python train.py --n_kv_head=10 --vocab_size=43838 --parallel_block=false --init_std_o=0.00443 --lr=0.000672 --grad_clip=2.0
MLP neurons of a small language model. Each row is named by its layer, matrix (down: output weights) and neuron, and shows model dimensions 245-340. Each number is 200 + 30 x the weight over its row's rms, rounded and kept within 0 to 999. A neuron's up and down rows have the sign that makes its largest values positive.
A block is one neuron, or neurons of one layer that tend to fire together. After each block is what it responds to, as a language model described it from the Wikipedia text at the highest values.

L5.down28,216,202,230,219,221,225,190,164,192,222,147,204,254,235,203,151,274,236,169,192,239,182,220,200,208,243,194,209,187,232,173,131,202,200,218,230,230,182,189,202,173,230,217,213,222,244,171,210,149,192,173,279,164,238,211,193,166,126,183,159,237,226,187,251,207,161,187,218,221,203,194,155,195,179,260,168,212,218,167,193,181,147,199,217,216,130,224,200,207,153,216,178,188,174,185,169
L5.down768,153,165,205,193,179,244,221,198,202,233,230,167,258,213,206,161,194,167,223,219,174,141,193,128,183,248,238,159,222,219,214,206,232,168,198,240,206,222,206,213,186,266,197,217,176,193,234,229,211,199,232,322,171,229,198,165,211,171,184,218,197,169,220,176,221,201,247,238,237,190,219,198,237,189,235,213,208,205,189,197,168,206,181,218,197,170,211,172,232,163,237,173,177,179,257,173
Words right after a preposition, mainly relative which or whom (in which, from which, with whom), also other, such, support.

L5.down770,222,217,227,143,210,195,206,198,203,165,187,166,252,179,230,184,165,187,154,223,201,197,190,255,247,255,174,192,174,216,169,197,179,259,213,268,209,204,196,164,230,198,179,183,155,145,150,142,185,188,197,125,204,178,184,240,201,247,205,258,215,213,182,222,153,164,205,150,249,160,181,203,175,235,151,248,135,188,205,220,177,164,207,215,199,169,219,232,235,198,154,188,154,251,240,225
L5.down968,237,212,150,203,189,149,173,168,213,177,237,193,218,223,213,267,239,155,189,267,120,196,156,223,166,140,174,157,203,194,199,186,140,156,205,204,151,194,185,221,190,205,216,218,151,114,177,198,141,188,178,172,192,208,216,177,197,216,231,234,212,214,194,201,200,198,210,146,275,202,189,208,208,224,197,156,171,231,192,243,211,187,199,169,217,187,240,210,215,208,185,163,201,177,181,202
The token right after a standalone "I" or a short capitalized fragment, such as the apostrophe in I'm and I've, "Still", or "ur" in Iurie.

L3.down294,174,184,191,259,173,198,173,236,244,167,218,202,229,152,231,207,171,182,234,226,186,211,210,175,148,196,220,234,216,207,173,204,182,201,249,231,219,173,207,211,215,233,228,197,201,215,210,200,196,227,171,99,218,202,181,226,205,250,189,209,222,166,239,247,170,157,196,204,171,232,233,200,231,147,205,181,176,215,246,197,226,208,185,225,192,145,229,192,204,188,269,202,220,257,271,220
L3.down723,258,188,194,204,227,170,198,195,185,179,197,143,199,237,191,202,173,239,203,206,220,224,175,164,182,263,155,177,174,179,199,220,218,220,221,203,194,192,236,178,195,223,205,234,221,215,163,226,178,278,211,113,194,226,204,201,203,171,150,234,225,215,221,210,160,143,275,179,179,196,222,184,201,173,178,165,227,188,217,217,198,201,203,166,211,126,201,205,223,185,227,223,216,201,228,209
L3.down1204,209,189,174,228,200,235,214,220,227,188,205,221,203,203,154,252,171,201,232,256,219,173,199,152,177,202,173,240,181,171,191,186,190,178,200,194,245,174,226,208,149,174,199,216,199,221,231,220,213,184,211,190,248,253,183,220,229,259,178,208,208,180,164,217,171,192,195,202,205,189,218,155,265,191,178,215,237,181,240,182,208,267,218,173,197,164,202,122,163,176,280,254,226,225,145,165
L3.down1426,227,138,175,223,180,222,176,169,155,199,177,187,217,166,212,243,157,124,216,224,173,118,168,185,229,184,225,253,208,221,201,205,175,183,187,184,228,204,192,232,240,178,208,197,155,232,236,184,222,220,200,272,192,199,181,190,210,245,198,160,179,198,197,200,178,167,164,220,243,157,202,188,178,174,173,194,148,181,210,190,198,225,198,208,184,201,177,215,204,203,159,235,198,202,228,203
Relative pronouns and adverbs that start a clause about an earlier noun, such as which, who, where, whom, mostly after a comma; also sentence-initial This and When.

L4.down739,214,238,256,176,152,238,176,185,147,236,230,236,202,234,140,200,147,245,172,161,266,162,226,189,213,204,189,245,201,217,206,215,151,211,194,187,202,195,239,217,227,278,271,253,251,175,186,193,225,241,179,279,181,217,243,299,154,196,205,197,219,159,152,204,256,230,173,221,145,162,185,200,199,151,182,199,218,205,224,146,178,209,172,180,241,195,180,182,248,203,150,241,238,237,220,227
L4.down836,202,202,170,217,228,198,209,143,144,224,209,214,183,221,179,174,192,251,207,194,200,210,229,235,220,180,210,239,162,190,216,214,209,222,183,221,238,217,259,174,178,197,203,154,222,180,228,195,174,202,240,140,257,178,231,196,240,180,222,213,137,193,237,239,178,195,202,190,246,253,212,176,182,174,261,183,146,216,200,239,205,190,215,220,210,196,194,211,218,159,160,199,191,172,207,221
L4.down946,184,222,188,217,197,209,213,256,152,185,231,195,181,266,249,217,213,231,181,216,204,218,175,122,187,250,176,221,221,219,238,199,203,184,138,152,198,155,197,165,191,181,196,224,212,215,198,191,266,224,224,246,206,224,190,198,191,177,202,223,198,121,263,176,246,188,190,179,180,200,198,218,154,203,156,202,162,201,184,177,227,185,188,254,231,195,222,226,186,203,227,208,220,144,170,149
L4.down989,219,178,178,221,197,179,212,151,184,191,166,193,144,212,156,233,192,176,208,220,211,218,166,201,230,197,195,196,185,154,147,192,184,197,191,226,220,210,179,178,203,213,198,225,217,249,215,212,199,188,195,145,188,176,215,228,227,196,235,174,123,208,189,184,186,232,239,191,227,213,224,225,210,208,262,176,158,207,145,194,193,198,180,202,152,164,170,176,191,139,233,199,233,210,202,193
L4.down1164,232,132,153,191,221,178,197,189,228,188,219,225,233,221,193,203,170,184,180,249,222,199,138,194,183,161,200,182,197,195,175,168,234,177,228,175,174,206,203,210,208,199,184,229,160,191,197,164,156,180,182,213,197,204,234,210,176,188,220,186,154,184,210,203,237,235,261,205,197,237,230,217,218,195,235,217,186,178,157,215,250,225,205,206,188,189,215,214,163,229,212,195,178,251,203,179
L4.down1407,201,245,219,224,217,185,170,156,149,179,191,201,185,172,198,210,246,224,169,174,199,187,208,211,244,178,219,169,181,181,210,238,204,162,204,179,235,171,210,198,242,184,196,190,196,210,180,202,215,152,208,139,256,230,217,201,204,174,166,173,161,183,191,257,184,154,184,161,210,207,184,198,205,148,243,205,232,212,195,248,219,224,132,184,219,182,161,210,217,210,284,204,198,234,159,226
L4.down1431,170,183,218,196,198,202,206,182,192,290,208,159,156,193,250,174,253,210,173,164,164,193,196,225,194,198,218,202,134,218,229,217,212,200,212,181,209,203,201,213,243,240,217,221,235,208,150,229,154,166,213,148,229,184,210,150,256,175,210,205,121,234,223,265,185,255,252,211,117,267,190,186,207,167,210,190,165,254,225,196,178,210,170,192,204,225,215,178,179,146,160,212,181,179,207,219
L4.down1590,208,216,176,186,210,204,256,156,249,211,188,174,186,228,182,147,192,235,179,293,203,175,179,200,184,200,173,236,204,137,208,178,194,216,222,170,204,221,215,188,232,231,235,179,157,250,229,161,201,251,226,197,196,207,196,190,165,214,152,170,206,145,196,137,232,195,152,212,170,176,215,208,215,228,191,198,192,200,208,201,190,192,231,180,207,246,180,172,220,187,196,174,207,235,236,188
The token right after "in" or "In" completing a phrase, especially "In addition", "in order", "in which", "in front", and years after "in".

L4.down69,239,176,210,215,172,177,190,137,167,199,203,188,261,185,218,201,187,135,203,190,147,228,220,254,179,187,159,172,208,178,190,181,227,178,244,222,231,231,180,198,197,223,143,198,192,194,214,197,208,239,232,105,246,194,220,269,251,213,233,187,205,181,170,209,180,254,182,218,220,194,215,228,238,249,183,162,247,214,174,193,220,217,146,214,260,205,166,175,222,177,174,226,219,187,171,198
L4.down129,217,191,230,169,188,223,182,198,165,213,242,196,184,208,204,164,208,159,222,214,178,211,284,183,177,189,211,221,220,218,199,117,190,214,228,169,198,241,231,209,213,187,182,212,135,224,186,172,256,196,228,200,204,251,197,228,146,203,183,177,236,208,224,235,197,182,203,244,179,194,204,220,253,250,212,161,223,164,218,162,207,235,138,274,117,202,202,227,197,199,229,152,188,190,250,143
L4.down161,231,170,143,164,153,210,199,191,179,217,155,237,209,150,205,178,196,173,220,196,156,207,206,191,200,183,270,191,192,211,197,214,208,192,213,238,175,263,203,214,197,205,231,212,214,162,226,165,157,205,181,224,199,223,182,201,212,175,178,202,197,154,167,184,215,215,190,166,119,174,233,181,237,187,191,222,157,225,186,178,194,205,179,203,194,255,204,227,200,200,210,249,251,220,179,193
L4.down425,210,237,223,219,194,215,200,172,202,206,210,211,203,204,209,201,196,168,243,194,200,194,209,227,197,211,259,214,215,198,196,186,189,179,218,216,197,247,209,242,147,174,177,171,180,200,180,203,200,205,252,146,241,176,157,166,191,197,137,209,184,219,228,180,233,200,176,224,186,154,210,157,224,216,135,240,209,246,215,201,184,170,221,151,183,208,216,211,173,197,199,222,193,219,224,192
L4.down686,232,192,230,184,184,227,214,203,165,196,189,196,231,215,211,214,166,191,199,187,232,214,175,157,232,214,172,195,156,133,194,228,173,209,168,174,178,217,228,210,183,247,189,217,253,197,186,185,166,222,157,216,178,211,209,191,160,204,158,206,191,147,248,215,226,215,179,234,170,216,200,264,245,219,273,137,205,216,180,193,196,232,181,226,181,186,225,205,153,187,248,203,190,177,233,159
L4.down767,240,209,210,211,208,221,221,252,194,188,203,222,213,205,195,228,176,187,210,209,175,197,217,272,296,174,238,178,204,237,177,177,178,217,268,205,232,186,210,241,268,168,234,178,147,200,206,259,160,225,197,56,239,227,218,224,195,175,204,196,170,177,211,176,196,227,132,193,162,214,196,246,188,173,181,201,247,248,240,221,241,193,219,173,179,180,167,175,148,202,213,214,202,225,223,190
L4.down937,190,212,186,169,219,216,158,199,174,201,218,184,190,182,206,240,110,208,219,223,170,259,209,204,191,228,206,271,212,234,215,192,267,196,143,234,218,198,175,191,173,184,213,178,151,139,165,149,190,202,225,228,246,223,201,143,156,255,213,191,179,143,194,192,196,224,154,194,264,182,134,180,222,212,215,159,252,211,183,177,234,212,182,251,210,141,259,218,192,246,227,218,218,212,211,245
L4.down1279,229,214,242,205,199,229,176,205,187,193,205,190,206,207,260,200,204,193,188,219,211,178,193,223,189,208,228,202,138,213,233,231,182,221,223,214,196,205,190,165,158,167,178,242,160,177,216,242,213,191,229,229,192,210,250,232,151,206,194,195,154,176,191,208,188,194,179,206,193,201,182,241,219,235,166,202,160,214,150,203,179,182,213,196,177,231,214,158,225,191,180,191,215,232,206,208
Possessive pronouns opening a clause (his, their, her, my) plus second pieces of words after a capital H, such as H-is, H-ence, H-ys.

L5.down176,175,196,211,206,236,193,192,229,188,251,217,221,207,207,239,208,191,219,196,203,243,254,209,163,215,229,170,193,228,151,231,206,183,232,209,226,156,210,162,193,187,201,200,164,172,229,197,205,173,191,237,149,170,164,142,187,218,198,172,181,209,194,225,195,174,214,222,149,251,174,182,184,139,207,110,198,224,209,204,205,191,210,183,168,210,177,158,246,206,213,232,216,173,200,247,215
L5.down1092,214,242,224,160,175,250,200,203,165,144,251,248,194,222,230,225,285,174,246,209,234,258,172,240,217,168,160,212,170,176,240,202,230,245,209,190,229,220,220,212,174,213,144,160,207,215,167,205,215,198,258,187,190,180,186,200,191,170,252,209,193,195,229,226,235,211,205,197,230,219,183,206,186,226,192,239,254,219,174,224,214,145,224,182,194,245,242,219,196,180,223,212,137,193,158,192
Digits of money amounts right after a currency sign, as in $300 million, £7 million, €4 billion, and weaker on dates and other mid-phrase tokens.

L3.down10,191,155,227,197,167,194,209,207,187,222,185,194,168,182,180,176,212,251,213,227,208,245,214,156,183,216,203,205,208,199,192,216,177,146,167,152,180,231,192,185,219,199,170,231,178,222,239,212,206,166,182,280,222,159,258,233,258,245,204,218,230,229,198,193,181,159,215,231,157,311,227,234,235,174,183,184,257,194,181,185,176,191,225,183,163,129,174,226,237,211,141,117,245,176,222,178
L3.down53,214,188,203,216,156,247,186,242,191,232,181,186,205,233,201,219,196,202,213,197,162,207,215,272,154,200,236,217,184,206,237,162,240,214,202,206,175,248,212,160,245,173,185,184,197,242,200,210,246,230,195,135,219,221,254,192,194,224,194,212,183,151,296,220,149,188,222,238,189,252,218,222,195,203,205,188,172,172,228,180,178,203,198,217,188,164,194,216,196,196,192,169,174,258,219,191
L3.down975,193,169,188,181,208,191,217,196,186,198,177,179,242,261,192,164,247,226,225,186,181,195,144,213,201,197,153,162,226,212,212,206,157,177,199,192,210,244,253,211,244,217,196,186,180,167,242,207,187,188,202,146,193,203,189,280,201,211,217,184,178,224,189,236,172,178,195,152,209,179,180,226,197,241,181,198,256,168,207,199,190,266,179,183,174,187,261,206,249,189,191,229,209,164,230,213
L3.down1371,202,194,246,132,144,202,289,203,228,166,224,207,240,151,199,250,185,238,185,186,217,127,224,196,237,171,255,180,153,186,189,209,178,120,222,151,183,184,184,219,175,179,187,213,182,172,185,232,246,215,260,245,215,235,225,206,167,164,203,201,198,185,259,217,257,176,236,218,213,210,214,189,230,194,211,220,188,228,221,241,215,137,172,131,211,212,243,212,190,206,149,176,148,225,210,222
Possessive pronouns and 's in biographies, as in made his debut, began her career, Franklin's notion; also inner word pieces like ou in Wouter, nouvelle.

L4.down41,181,210,224,206,167,248,226,158,175,197,216,182,254,163,202,232,208,212,201,199,174,172,224,212,262,151,130,187,164,152,142,193,206,207,208,183,135,173,235,171,186,181,201,220,223,221,176,183,196,187,180,176,238,217,211,177,218,208,220,187,234,130,256,201,179,167,210,214,214,255,178,215,228,209,211,213,197,217,235,219,178,154,224,231,243,259,184,295,187,187,240,178,207,173,226,204
L4.down95,228,169,234,206,190,189,232,183,211,200,273,150,229,244,202,159,198,181,188,201,208,179,186,212,162,134,166,195,200,203,217,156,157,172,210,194,278,212,185,212,207,178,205,199,128,216,206,175,187,192,198,168,206,190,213,218,166,188,249,176,161,188,185,304,209,176,236,245,163,195,182,184,182,248,139,188,272,238,219,175,200,151,181,233,205,173,187,176,209,244,224,183,218,176,258,223
L4.down239,173,230,154,200,192,208,198,162,236,205,214,195,280,188,221,205,216,173,196,196,232,289,222,161,210,162,119,190,197,190,214,203,221,185,234,214,191,193,162,188,241,197,232,219,193,168,214,195,132,256,237,173,227,206,224,280,197,232,213,217,184,187,215,237,208,163,165,213,176,198,168,191,178,193,204,170,168,182,222,218,194,217,153,258,212,186,143,243,246,167,198,206,167,183,207,220
L4.down258,200,239,184,207,214,214,208,217,174,217,137,228,194,200,213,205,181,185,201,226,177,231,226,189,191,217,235,205,208,178,168,162,202,200,173,260,188,179,207,230,264,192,191,247,198,176,169,244,197,238,209,152,206,173,199,235,174,197,226,231,302,194,196,200,178,207,187,188,218,165,199,161,190,240,177,157,102,187,234,225,180,165,207,180,229,221,218,211,282,192,226,190,233,165,275,215
L4.down414,218,198,168,249,160,182,215,181,253,159,243,197,161,165,187,197,212,201,157,247,182,176,208,189,198,148,190,216,209,176,183,216,167,185,226,218,206,177,197,199,228,163,240,218,177,232,188,194,188,164,227,183,211,220,260,194,187,142,211,217,201,192,199,226,249,210,147,232,152,243,253,200,255,229,226,200,174,206,182,172,189,156,178,250,164,222,211,215,238,132,172,189,202,128,212,203
L4.down430,188,145,141,165,235,189,186,173,177,181,191,153,243,253,216,185,209,240,173,178,214,221,168,160,233,210,178,182,112,223,216,142,206,196,183,189,235,230,202,169,199,205,237,228,201,228,215,152,205,213,215,264,206,181,191,251,206,215,136,254,234,177,178,234,238,212,205,240,169,181,179,242,210,141,179,169,179,196,181,227,155,160,210,190,174,215,201,190,214,189,171,184,206,204,166,195
L4.down1009,243,159,135,184,178,220,206,146,187,141,252,224,207,246,194,218,224,214,197,191,198,257,231,183,227,171,154,179,174,170,183,156,225,226,188,207,227,271,164,237,190,194,228,228,190,134,230,208,191,177,192,144,189,181,229,250,191,229,240,235,213,241,192,227,216,174,201,198,150,174,258,221,241,215,145,191,197,197,207,183,224,147,171,230,198,223,236,192,175,182,214,225,235,215,222,187
L4.down1690,235,229,186,232,210,198,221,214,183,229,180,124,212,167,150,155,247,145,193,181,170,173,170,198,242,185,141,211,209,174,123,212,173,269,180,146,197,252,214,216,193,223,175,172,136,199,147,216,198,159,196,134,194,181,214,157,214,195,190,182,257,164,188,184,255,134,165,218,159,218,196,182,214,209,199,152,162,199,170,162,163,191,179,234,131,205,212,184,171,135,247,219,218,235,202,211
Head-noun tokens or final plural word pieces that complete a noun, often right after a or an and before of/in, e.g. account, version, explos-ions.

L3.down426,224,154,178,153,251,243,219,195,126,147,189,213,188,211,218,166,206,209,172,159,226,201,209,203,229,176,215,214,126,239,241,139,191,236,201,258,237,250,190,177,187,204,197,195,186,208,205,186,165,238,230,52,217,173,224,201,208,211,170,249,200,199,199,206,228,240,207,233,159,189,220,216,207,159,197,202,161,205,161,226,189,183,227,213,184,226,203,184,204,185,193,173,205,216,191,210
L3.down774,187,207,200,209,181,219,183,177,189,201,249,242,213,186,168,236,127,191,163,208,222,217,241,217,229,211,178,184,194,197,202,195,223,174,160,146,194,268,216,218,228,235,207,185,217,202,158,195,192,213,228,197,216,173,154,209,204,184,237,171,238,174,220,230,183,183,169,207,168,200,178,146,182,159,154,229,191,234,184,228,231,197,226,262,185,199,187,261,235,178,273,230,213,200,195,194
L3.down910,173,213,184,168,259,181,207,209,164,179,269,208,225,170,219,195,207,203,225,212,225,186,234,291,162,209,236,229,132,174,214,183,206,186,180,184,225,214,172,165,186,186,180,217,195,214,198,140,211,184,201,65,213,206,206,212,218,204,249,241,183,138,147,225,203,201,187,247,191,273,257,177,221,113,190,195,236,116,191,208,164,209,190,226,189,211,188,216,147,175,222,148,219,249,192,135
L3.down1467,226,179,186,197,281,234,255,190,226,209,183,200,171,196,199,175,248,231,213,170,210,196,175,227,205,185,257,167,160,202,223,191,228,234,285,225,211,150,161,154,200,182,184,219,205,160,174,179,140,224,193,77,223,175,241,197,222,212,234,197,154,228,189,225,222,235,223,170,201,206,267,194,196,173,189,222,186,197,246,196,195,261,210,217,203,199,184,154,249,192,190,239,166,194,174,197
Word-final plural or noun-forming endings that complete a split noun, like cast-les, photographer-s, screenwrit-ers, outsourc-ing, labor-atories.

L5.down154,164,182,230,198,263,246,201,152,217,232,208,208,205,200,195,207,164,175,175,160,235,158,257,162,255,161,257,166,141,166,311,222,243,230,200,181,228,173,273,176,180,199,156,214,216,166,226,221,189,213,182,202,182,168,156,172,200,221,195,204,186,180,165,248,265,206,230,214,235,203,180,217,189,139,224,268,214,144,261,185,170,192,250,168,181,202,154,209,208,200,218,168,196,186,211,183
L5.down1244,164,166,170,207,215,196,204,179,218,192,243,199,207,222,202,188,220,220,216,179,174,233,208,229,217,180,203,183,192,202,186,207,252,192,218,206,200,191,196,172,228,232,228,197,131,193,184,195,139,207,213,118,154,242,183,210,180,197,191,170,187,123,201,160,240,231,173,202,146,155,218,243,162,214,178,233,145,166,190,170,190,214,219,207,193,275,214,185,238,187,205,179,205,216,206,181
Plural noun suffixes and plural nouns, often the last piece of a split word, plus linking is/was/are, e.g. slogans, suttas, screenwriters.

L4.down48,194,145,255,147,151,214,188,224,212,216,226,217,242,204,223,160,226,198,213,189,196,194,204,102,232,202,211,183,198,247,206,154,211,259,220,206,194,225,199,190,204,241,205,191,200,201,227,227,242,281,181,202,194,204,158,240,179,203,245,198,149,197,208,233,216,185,199,252,214,169,209,273,224,253,174,172,212,234,200,159,214,179,211,202,174,207,173,219,132,191,226,219,236,206,171,205
L4.down362,174,221,163,194,194,177,205,174,218,178,226,205,191,171,213,207,163,183,256,194,231,197,198,280,239,206,196,193,188,199,176,191,211,191,230,241,164,228,236,199,202,174,195,202,221,192,241,227,195,253,272,180,195,203,179,225,200,257,215,158,180,146,208,213,209,176,179,233,161,182,154,194,209,270,255,208,262,163,221,186,232,242,212,200,268,192,277,216,188,201,186,201,243,159,199,110
L4.down381,260,176,182,165,186,226,189,212,153,181,219,163,202,202,183,178,209,153,210,236,161,191,237,230,197,229,200,184,242,260,194,198,207,198,234,263,251,170,193,257,223,215,243,227,208,250,209,222,223,192,224,150,183,184,167,238,243,223,156,233,194,179,190,214,226,222,181,203,247,223,151,200,196,205,185,202,226,214,170,198,234,216,197,167,172,175,176,185,165,176,217,199,189,215,242,216
L4.down617,197,161,248,212,231,191,215,188,243,182,216,228,234,238,208,175,243,161,158,241,186,171,197,178,226,219,202,163,206,197,166,173,182,169,180,173,151,169,193,178,214,147,225,164,191,211,184,197,207,194,210,212,207,186,223,206,166,172,202,238,220,206,212,209,212,268,195,230,160,233,181,243,178,154,193,206,223,151,206,247,195,145,178,203,214,133,184,180,256,178,224,185,189,206,181,249
L4.down903,193,219,212,239,175,191,211,232,215,173,241,201,226,197,187,250,236,166,183,195,196,214,220,217,207,225,224,218,145,212,162,132,165,201,256,188,261,196,206,197,154,190,206,222,208,264,177,201,179,179,229,163,222,211,224,203,160,173,274,216,205,199,191,117,226,216,173,245,166,230,191,175,197,225,217,230,218,203,204,223,188,206,183,177,276,183,255,210,189,233,219,228,261,225,216,204
L4.down1194,186,174,178,223,198,224,243,183,243,162,225,186,207,230,178,232,177,160,202,160,239,181,181,205,182,197,184,228,167,205,231,199,227,167,241,194,171,173,197,182,146,189,230,193,235,198,200,195,193,227,250,237,169,122,210,208,185,178,241,162,179,192,186,220,157,172,196,169,220,162,207,162,209,154,134,206,154,214,216,222,226,220,191,175,213,225,236,200,178,167,231,262,201,205,193,219
L4.down1438,201,216,187,243,204,200,182,179,181,176,218,165,211,280,215,160,181,159,250,164,191,194,185,223,230,245,194,209,214,205,160,167,199,185,223,195,201,260,176,219,154,165,159,182,225,218,192,146,240,171,239,137,180,178,227,232,212,179,190,188,204,215,207,155,171,190,152,204,208,203,273,178,213,181,171,254,140,192,182,215,214,224,217,219,190,207,249,218,173,213,174,190,188,183,166,149
L4.down1537,203,143,162,215,204,140,188,213,157,183,165,256,260,220,178,160,231,166,255,171,185,255,226,199,183,181,183,217,202,229,170,157,206,244,161,180,214,206,240,203,197,263,265,202,205,262,163,232,202,165,236,208,265,203,279,236,181,199,193,177,214,200,231,217,175,201,190,189,204,162,179,207,233,213,216,211,240,124,197,200,217,189,173,262,195,221,246,212,234,208,228,227,216,244,210,215
Chiefly million or billion after currency amounts like US$2, £80 or $4.9 in funding and deal text; weaker on table pipe separators and scattered words.

L3.down111,192,200,221,213,236,260,195,160,183,181,187,215,198,202,161,199,210,182,181,211,239,221,214,227,177,234,185,220,194,195,213,192,213,194,171,232,187,177,208,172,145,158,252,198,171,224,171,183,137,141,185,150,179,243,180,152,202,164,167,276,207,184,212,197,231,180,202,240,228,189,150,172,214,187,203,183,203,187,172,162,138,176,171,207,253,199,202,199,215,221,190,186,213,258,218,178
L3.down473,217,181,181,225,165,163,210,202,210,188,183,202,271,158,184,222,223,302,191,222,178,262,273,194,218,225,194,175,218,210,212,174,176,175,187,205,256,221,199,185,179,201,216,222,177,245,237,220,186,205,257,185,227,211,185,215,187,142,275,245,200,219,162,243,181,225,193,193,231,157,168,204,161,203,170,204,202,196,170,245,169,224,224,179,130,264,182,153,172,232,167,216,226,210,191,216
L3.down538,179,199,182,192,161,220,203,189,246,162,203,234,187,204,201,225,165,177,152,221,141,203,192,214,172,220,149,226,231,173,224,263,222,176,170,176,176,175,220,186,196,226,219,173,177,216,193,209,217,217,226,262,176,196,218,222,155,210,214,161,161,136,219,224,166,159,199,177,180,229,177,199,215,211,202,230,235,226,200,141,212,191,183,195,158,197,184,232,199,213,240,224,188,242,233,190
L3.down803,205,215,221,191,198,212,158,217,190,199,160,223,169,180,204,230,194,205,181,236,174,230,182,125,159,236,185,236,195,202,180,140,279,217,185,174,191,212,201,236,191,233,285,204,208,201,251,156,261,200,167,247,194,228,197,237,167,220,189,193,150,218,155,168,166,193,247,210,269,219,199,251,219,183,201,221,176,210,202,208,207,162,191,171,243,202,206,232,233,180,212,174,225,309,203,209
Digit tokens inside numbers, especially money amounts after $ or £ and numbers in table cells, such as $8 billion, $79 million, 7,848.